{
  "norm_eps": 1e-05,
  "rope_fraction": 1.0,
  "batch_tokens": 131072
}
MLP neurons of a small language model. Each row is named by its layer, matrix (gate and up: input weights; down: output weights) and neuron, and shows model dimensions 32-159. Each number is 128 + 24 x the weight over its row's rms, rounded and kept within 0 to 255. Numbers have three digits each. A neuron's up and down rows have the sign that makes its largest values positive.
A block is one neuron, or neurons of one layer that tend to fire together. After each block is what it responds to, as a language model described it from the Wikipedia text at the highest values.

L5.gate178:132096117111151139150129144156140132118136134077084103102087165148121122099138141111140099131132115112157148105114116133117117139152122170094088147102109137132102126118122163132132141145124139105138154125092147125136161140127117094108149134134093119133144125124130106108154121143156152174082153124150102118125111164152107109121090160144118121149140084148105097141117124119121182133118
L5.up178:159078132164143097150156134104119156113122142090112127113141136125088103151133192107119128117141119090157173137129120160143139170111133153140141140141126141122108120125132128127149124152152142155160125166097136130128138143105129095125114131123131171163155127091138122083164113136124155157075146112144128108126137158113123125120189125136115147143078111107103142156130135141133172117132
L5.down178:182118148122111117125087123113126087132139128145164107175168113098145105134152124171177166152150121112077099096143166111114156111096153093150150104127160164081136129099131101116146118149134103116101130179127154183129146126132136158100091114102111130147131152123126168137156150135116145122153112123155098145116102100120072156141116112160164139156128171134145133132119107141108128112129
L5.gate250:146118106158148162132110114117157107066142126113110136117109126111114108106125143129133100149139122109119157094104111113107152135185102122111092156105138127124150148133151097141112160191115114132174149145150131118124128142113143097147079131143155113125109103104122120115107099158130139102125110118146127125084158132117126094165131114168131143110127128083154075143166151101081115152182
L5.up250:116160139125142100128105160140161119089100088173123114118097107139125124108132073135135126141146136122146111084127120160138141122125105171103098111115109147125113118161107108114128125116126110161116129154128146135160125135108094099121149135118180129120116133118145105140126145151172101112155133116127104127101132165146090135162135135136140132113154150125108147136101151129113160125123
L5.down250:174098083179092111120162149117123172115135170078150164157133123130128100121130159102115098138109136113103138132113124116119130173106142112110130142095152117124177146129117102136124130126119148112167134110144145119156153107140159101139120120133105137121137087119113148112091112120113158127116138147131096152136157134130147086122127147128135132170139114087141139125164162095079125112183
L5.gate462:173164062137103131115146170134166141096113083130152127114097165142075108119123161149136112110125127106141130125128105136140163139079083132127148125158120162154096112127102106172106134123088127148158125135148104127140130132120166107097131103119112130154096128088140129111076114129129141109120123119095125124093131095171104125195121153149125120152144119145108105119099145090094127097127
L5.up462:133118077177153106105089103085111138070128111093155055105106137127115117109152104119132123132157121100107145138128153144140147136152105142083130131097146091147152169148126112148162138141200114156100107175116111132102112133136118112141137099114145156102137124108175115143130145168131164086107178145096147141132137133136111129115128159098159137134126149140132129189146152100155117143153
L5.down462:140104105088118096062157096122142138109108125138139122145144135152153142125128116167097144161146157130099140114057118104077114150091116094117132180071152121146133163129133130103122145129129114080120137138170149108138141142134116106107142179127115115101112159105074127082160154127158113155102110106119147106084133124118122132096105103141095113154149134154154061115141134149128088127151
L5.gate523:145141124099136128119110068112140127109124096130172126117099177119109097159137137093130152151133125100114147118170071154148136136158158154107110130134083108158141133123120047099063140131131112152091114150095135114106104118084108095169130164151140110139124116139148111121119163155189135098130137120088125083150105160111102114115152104159122151139107122098083132113123139127088194141122
L5.up523:154106090109143116150128110133143126066137152105101178096153189113133140144133162114104151164127118127133111101123090141100174141106118139165147113080087167140105118072106119175121100140115130106137142139166100122136097141098112113143124079147110110115142143123152120083106141148114150144095134122106084142113118151145124138124107134103097100154113081114101097125167138121102101109116
L5.down523:150132120117151104126111109122120145124122129092179118144087141120148090118110126149133107136096124100070139147111142090127148168130154136092113140167128148158128179144076103098157128141153111108120092131144101137123134101124167112119156158075135122157128154126098130137152125110160122128145098109194161079127156122139103136116121136194152153129175153162141133104131145131105149149102
Responds to: Hyphens, dashes, slashes and ampersands joining parts of compound proper names or terms, often in tables and lists: Ruff-Ruff, Blu-ray, Marsh-Brown.

L5.gate307:148117116111142126134086160107143103148094093110140143154147090107136127155122121137142126158117148143119085119160140079127068165122132182159132105127124145107167146144112109135094108123090110120140115134131174173152125124130133133121134127135159124103121126152161142120111106172107101131159121136151155138110145130155164178126146143152126134138096070131111116131125136108143089138098
L5.up307:165087118110133116151107195117114140107164099110140100122113122121128151124163101131147120157109127142127119110143159119129145124111130115146141165106120126155145119159095157163135138156115150157166111104140123139083106150108092086164125184148193134123117148183190138125113081140137100133085147106163141123125130118143153119144141120092135167130100094135124129128140145101146147120135
L5.down307:098120159102135130115157125108175151113137155143140124114127126141093098106123162172131117111103116153125200179085085149126133098169144119128125166137119116128123135107149101120112135114131163111135166144125111149124086140089112080170151154129118132141164143094169136165133107132109126134148143104120115139162146123126162092150110143114129141130093138141127099073145134141101126090134
L5.gate331:118094146159149186116102105116123097099113163140106128112093134097148152117100116128140135148126153117088127153095167119089087128130123174102108075150105104127097110149127124155144117097125165107125091111120104133189133130141139102097165133124124103080126118138165076164148128144161136119103142131140137091159060137114119139118162113107141134183103137157097118122142112145118158091102
L5.up331:102149139146115190120093098135131134085095132107100133123081140083125146093114119087168103146076151097074092140077127137117110110149118114102141143158150097094115106182127136150175096134144145132130095144113131147154139104124136125094178136144102146133133147176147063109115110092138138138126158119159083098113073132101107122146127122103132129185139136146153137079128113142138113134113
L5.down331:113127153126104123187099140159105106109109174115115166087136105152136171112130116128172117148122130118100124131156125176098098106133145095149171141125130139125119089132146137113126167129180097135146108116084128114128169134101128133132170149133087138110155124156136127127120124122105095116154129115153105144136157098139115162139114099096117114118162121127163159126097096149132135134180
L5.gate554:123174134103097131097147115137093128109131118122132110133115147150103115113134134106129150147106109104041080144108096122129116101107150114151140132185155105119122113172120140159137145161110125124134122156158137103095102125110087153111136086132124146169106147166121130129138119142126096094136159112128118084143123141138106123139082128144127150177123156145134173092129126138125141121108
L5.up554:137122060149120115134144142107147122132112098125144123125099135137102156144131108138143093123090140115107128121150142148093142085140145106043068133144126117123136110120143123061110149148152142107124109108078139128146133115108112082094135118112113125127156118148136087166108137110098120138162115123143117128097074143155080085138082187125143147093086132101111204150138111124093125157140
L5.down554:093148155127127133100122088140112153143141156161116133111182134137145105099136157111106145125103121141141160119107111129159101165138124152188167129122125145097122126128151135165114153107123109155145140145160113135086123165170170152150112147140134150093124128091132141094144127184134159112079133142102123107148194118119175146129159095144123108137166109152178061119127150150145135089132
L5.gate593:122134132139156125142102134099140140120156142176117121140145158109151126098142131141110125129069131120120145169089110140175085123124125136089152126157103102150106145140136112086104123088120101141128075124110100110090168139122154173134158169109142080091134105123147121188137112157146135118099113087095112108099137124104094151061140125092157107155141079094117154106128148159136112114143
L5.up593:102128128154179095124101139119111145137114142160128132171137154121101103091155111125125120145065128101133167126096078110179102128144137139134158185209135100150125103139132110116146081108106115146138087127123095142116172127100115139103149180094125093092148131137138117141112121120094153111150132133112103094133132143117123114131124133119116113121165117101113138110119139182125148121177
L5.down593:124081113120110137125173131164165082168120139088127116117123093132117125187144144119144163128188119139142138121143127131091180134116140123150126117095140108083133122097154138146151149169082118130096118149131117136171106110125112103098142109133128126147144162122115150097111143119144103132169111140149156132124110156111147122155093128138107164134089106141146092146125077122128163135137
Responds to: Mostly the word later closing a time phrase, as in "six weeks later" or "no later than", plus similar end-of-phrase words like home and further.

L4.gate90:148125119144168159122112113116120106110132138144076128134122150117162106146114092133143130124161122122126081122120084166127079140123149126076112127145128127144062112111131135150126153122102157145140122170093091118125156136135096111120155135165127133140124101111128156093084132163186119129113094091186082129119089116118112144185089095105112146154145128158131147112156089104150116106091
L4.up90:122134117144129172102117161117089139133120136113100095133083140175113162197145109106142161112152120095155098119107084141136142099136099105066127128149124129139131122147102109091137162142112141126103144141087133125114151132101129095128150152116117119157154121139123155101105121167126142101100115128163106110145149127133136134171162175144132148131126101128125157118098117094137136085105
L4.down90:128110114101145146097153152139113120141116136133139087091072138164119129112159154119133142068182154127107106155177134146104164127115163129127119150088135093130119148144117164096131097151140152142100142120107148141083128196094108149190092116131108115111168098123161101130138154152122161117126158114107131119166152118141146103117147113131150111149131095148111116117108122173191163133151
L4.gate154:164120080099107146132140095128132132124136105114115066116133155148096129088104129118146116111083137126178113108152149136089102104142132126103138154163127129090080135136132120113115133162125126107128117154143160152161131147118108142121115119145117112186141127106179116145095095125160153151120107151093086094132128127110131104116097159154084153141143087118124130105143157097128119111099
L4.up154:165144091113093114132138137152137153131125103153145083147136132185085111115123145115156131162127141130153136111159130182115123135122105112109124178126153109089100124145123114126097144197133156100122128143119124139144114113104113126122124113114130135153133137133151117130106131160137112114131102158102128098163137149142091087171095138190119100105129151109130156109127116099102111153101
L4.down154:099107147103104126083140133104130122125147105157143150124147122122148144187084160153119152148161109125088150137128113152133151157102122143118092117131126138146143106139133127139108150097150136135122149095126127115086132136208104113115130128123123160080151115170098104118144149194112122107120130086154132150136120100142086139144157123118148091125122161107158153125112102150117143178145
L4.gate278:154175137114109136114169147152106135131096097145133135140143102140086116156157128111122149115119128092125097126146068166166123104147151096127101116122143095109147102144112122115152129129121128133076167119158154120089137142125123075165076132120135169138138164157118129105144095096125120115194162148161160077133131166102093148146093111130121101133134140121136188129122106127106123111122
L4.up278:137099173135094163095141083109108097142122166154129080087132137139126176140136121137133121136172117120138127109141142098115110121123122144110123151140091168093097158169146135126125175155113129125146124138129100166162127074129102125136146112144107095125108110111111187132138119113156128143088125120091139104141115112095167094188147179116106085123118129124114121098128150152118153096097
L4.down278:152143077098137102136129155122115149091137109115124152149138114133132118126112139109135128124078153141110111116129112156153110150120135123119110122132145111165156101127087144142116113115151111093134130152122146106085143186134145135119085125111136179101116144149150089148139130157104130111148128144148116119127122105149087132080101065115179160109135101118116121135121116115165110158175
L4.gate401:131170131108185166112110129117139134083149131203164102102149083104119129152119147178104123126142138157100120110116175103175122085080105173132122125140123127135090071161139171125121157086116132154139114109117103127139130133137122138126158143135089079149174079120155162128149096119139119152142088126106116107147105133095131141136110117145152105126127107115121144099111139100117160079099
L4.up401:133153130082168138137111126147106147116121119204177109091145087111123151133140120127145132085134132143098098125118138104166092121083125148150097142137122109102107097148108140175109157121117130142144141086106140119105100114116117110137120131132142111142163103136126160122168122136120119143150116134133121071153114118111118141189060110143110094119128128122148164113101091088101142092120
L4.down401:122084096117096087108115133119116115164067109138108114090101132140164139134151148072140147102136120138151105125140108136095132147140123147109124130146097146156199156079127151130124121112145089094138160122112097150144106126125099116123121089104114177094119132136137123176141128153121113123100181155152130124106157097127132086125110117119115137131153147106135130168142093126135143158140
Responds to: The final word or suffix piece that completes a multiword proper name or noun term, e.g. Premier Division, South Africa, Reliance.

L5.gate133:127132108097136128108128130158113112125143127146154109143161136122107123120110108140142119147143131180097122145137086148138146115128114145102120132137140144105114171097117146114140162141163152109135155151102111097110112123131124152112104102160150180130124145114121160112167111168140152130158146120121117153138063106112169142103097123133125136116156127056097109133151094114135137134109
L5.up133:133124108108149141124120131136114141150143127121162103149147133110127112076119169128112112079118141088144145163129149162123126116135142125166114113134100162110120140117130163155114096121101167153120097156158091110157154139139126117129159120125107143107135139171147102136154079146129113104174136132149131134144138099123123137113110134126157110128126148103174142119112092097111171144157
L5.down133:130136131130120111153147110086169123145149114167101122126135137158138166128153122150155155161132156130089097185153123149164116137117142132157119098143114113121159135112096145145133114127136076096132159124127162132112139153135123097127083111100152121114151108178095101119126101130137095135158145122125115141091135135103131160115139145091079127132139125118101143108161122157122126146104
L5.gate267:112135109119166130118101110167105098145153159119117158119110143125128160112114123167141127118160152140125113141133124122082126137128115132126138095118128152118138128112122146134128154132081149116118177123147095097123086125147169087113127189139099125079148142157091132096180078172131147157136119109143131186141099105130154104142124112096138149125166122124105100142146116124120148104110
L5.up267:077108119095111109132118159116083137124118166129132126092093131173123111119128131126166102095166098126153112140128080147129115130131129119099120145102140125121116126114112166110114148158129094133090140141171127116077045126126164098149108150151143115116093117175143131110169170158119171136138133144136117123140072119154154130122099163105171132145181102141095119105169171135151171124139
L5.down267:149087113156149115143114142100113142111121085151147117143144135171108129149117098151136127141115143125144053100160100125162131140118171099135128157128114107111105143117121104109095151112160115155139098139100151123128138127132162123141149106133156142110149140124163135121116149117117122116124171115134122114115136145166140150115096126101107151148137113157102151077096097132153144120091
L5.gate444:139109037104147129146113138149124098121114135148152105097163137135146132152098171147084135094155132106164147115135138100106129143138152147134134136135055141143134136135097125154111117175114137144111112129127113116129150155127151152117112133093101125100130121115103078115130104151126122132112119103144100129122147063164109106163159176149164149145161119128123126146125145120128101130098
L5.up444:150163121123132117106117151147087138129094108150173108090145129152103117171150148132090126141139117128104134127138121118122151162118112153104107142155085125120134142149103122117119124164125142092106161115122129138174158140086076152186099149133141099102117147113108112111149143132138150117126125151097100130140131147102046086109123139117117096140111139144112144090084104127091164123119
L5.down444:117142163089133106147113121088126140159133137101153160136095129175134106136106110159141151161162110147066149106131132133112141178095109111114091153157140137130146172096126128084145136114166105125118170148147125167087156151130094099155124113148128153152147109134131169089130135094112147118118086155130086097138121164079047167121130131144072146128144131162108152121108102140133127131135
L5.gate545:105132105125139158116112145103164139128102125142105139163108103121137119120113157133129103121136114135119167155133145099110129103093117152120113106106128148135089163178139128143131125118154177172106170162092102079121172153142135153158116156140088135100119112107117127105139124148119104157110126103120109126119119116135157127099138076153148143146150107139097090108106136168112171085130
L5.up545:122118138107115126134133143130129111152097107156105159137137101115136152119091143151112116101114080147142118141138108127137151101067116113103135122122137124138136165134156141155129106118145125167141109170145128114134123132140131149146139139113100138115150096127140139152138114156099120140141147078094136100123093114174109183116114155133116157124143122113093129137115163197136154118140
L5.down545:143126135115127127094140123085111087140105160157129145094114187116154170116158142145116139107095132146131117105193110134148137133113101110137134134151113130128144145086125151126135118138152117100182103131169168138128086080156091138144138090164119128157130133095142138121133100137113110123124172106117157136164124129112096161090071140136111153112100145094149168126154133132122123152171
Responds to: Head nouns ending a noun phrase, mainly "Division" and "League" in sports-league and military names (Premier Division, first division), plus posts like manager, president, chairman.

L8.gate333:125090134149112132157133123137147178121104130116121124128078133162121076103121109131130085124104132133156122115138138097127109145147119139146157179107135096139162132138150124128143142143161148107127136124134138098144154149077135118097158122121115126106149125129154129152122149123110136110092131131151121166100090134178112082084106152107121126118152109130122145155124138120121143113159
L8.up333:151110153090119120105143099124148095132125126131113111127148151152149177126145109118122139143130162116077090154149147140152150129132151093107090130135120102122130125109078108102134164114127103097147162111167112119151162133123143121160136123120126111145137148147160136083179126121150137149140135117109116135131149115090111152140102090161139127147136128163062141117103091114163118141101
L8.down333:121128130161110121188152103142139153136159104087109125125107141141107109107095119105161115134113120116162137087144116136136135148125092124141195139108157100135155113120147102130142080134138153145118080113110145101137119113099086138100132126084149127081154103154155151158104187150089112100153132117144166150098147144158118098087126157143105136123132147092137135163134078121089159100133
Responds to: Hyphens, commas, slashes and similar joiners directly after the first part of a compound or multiword name, such as non-existent, All-CBA, Tokyo, Japan.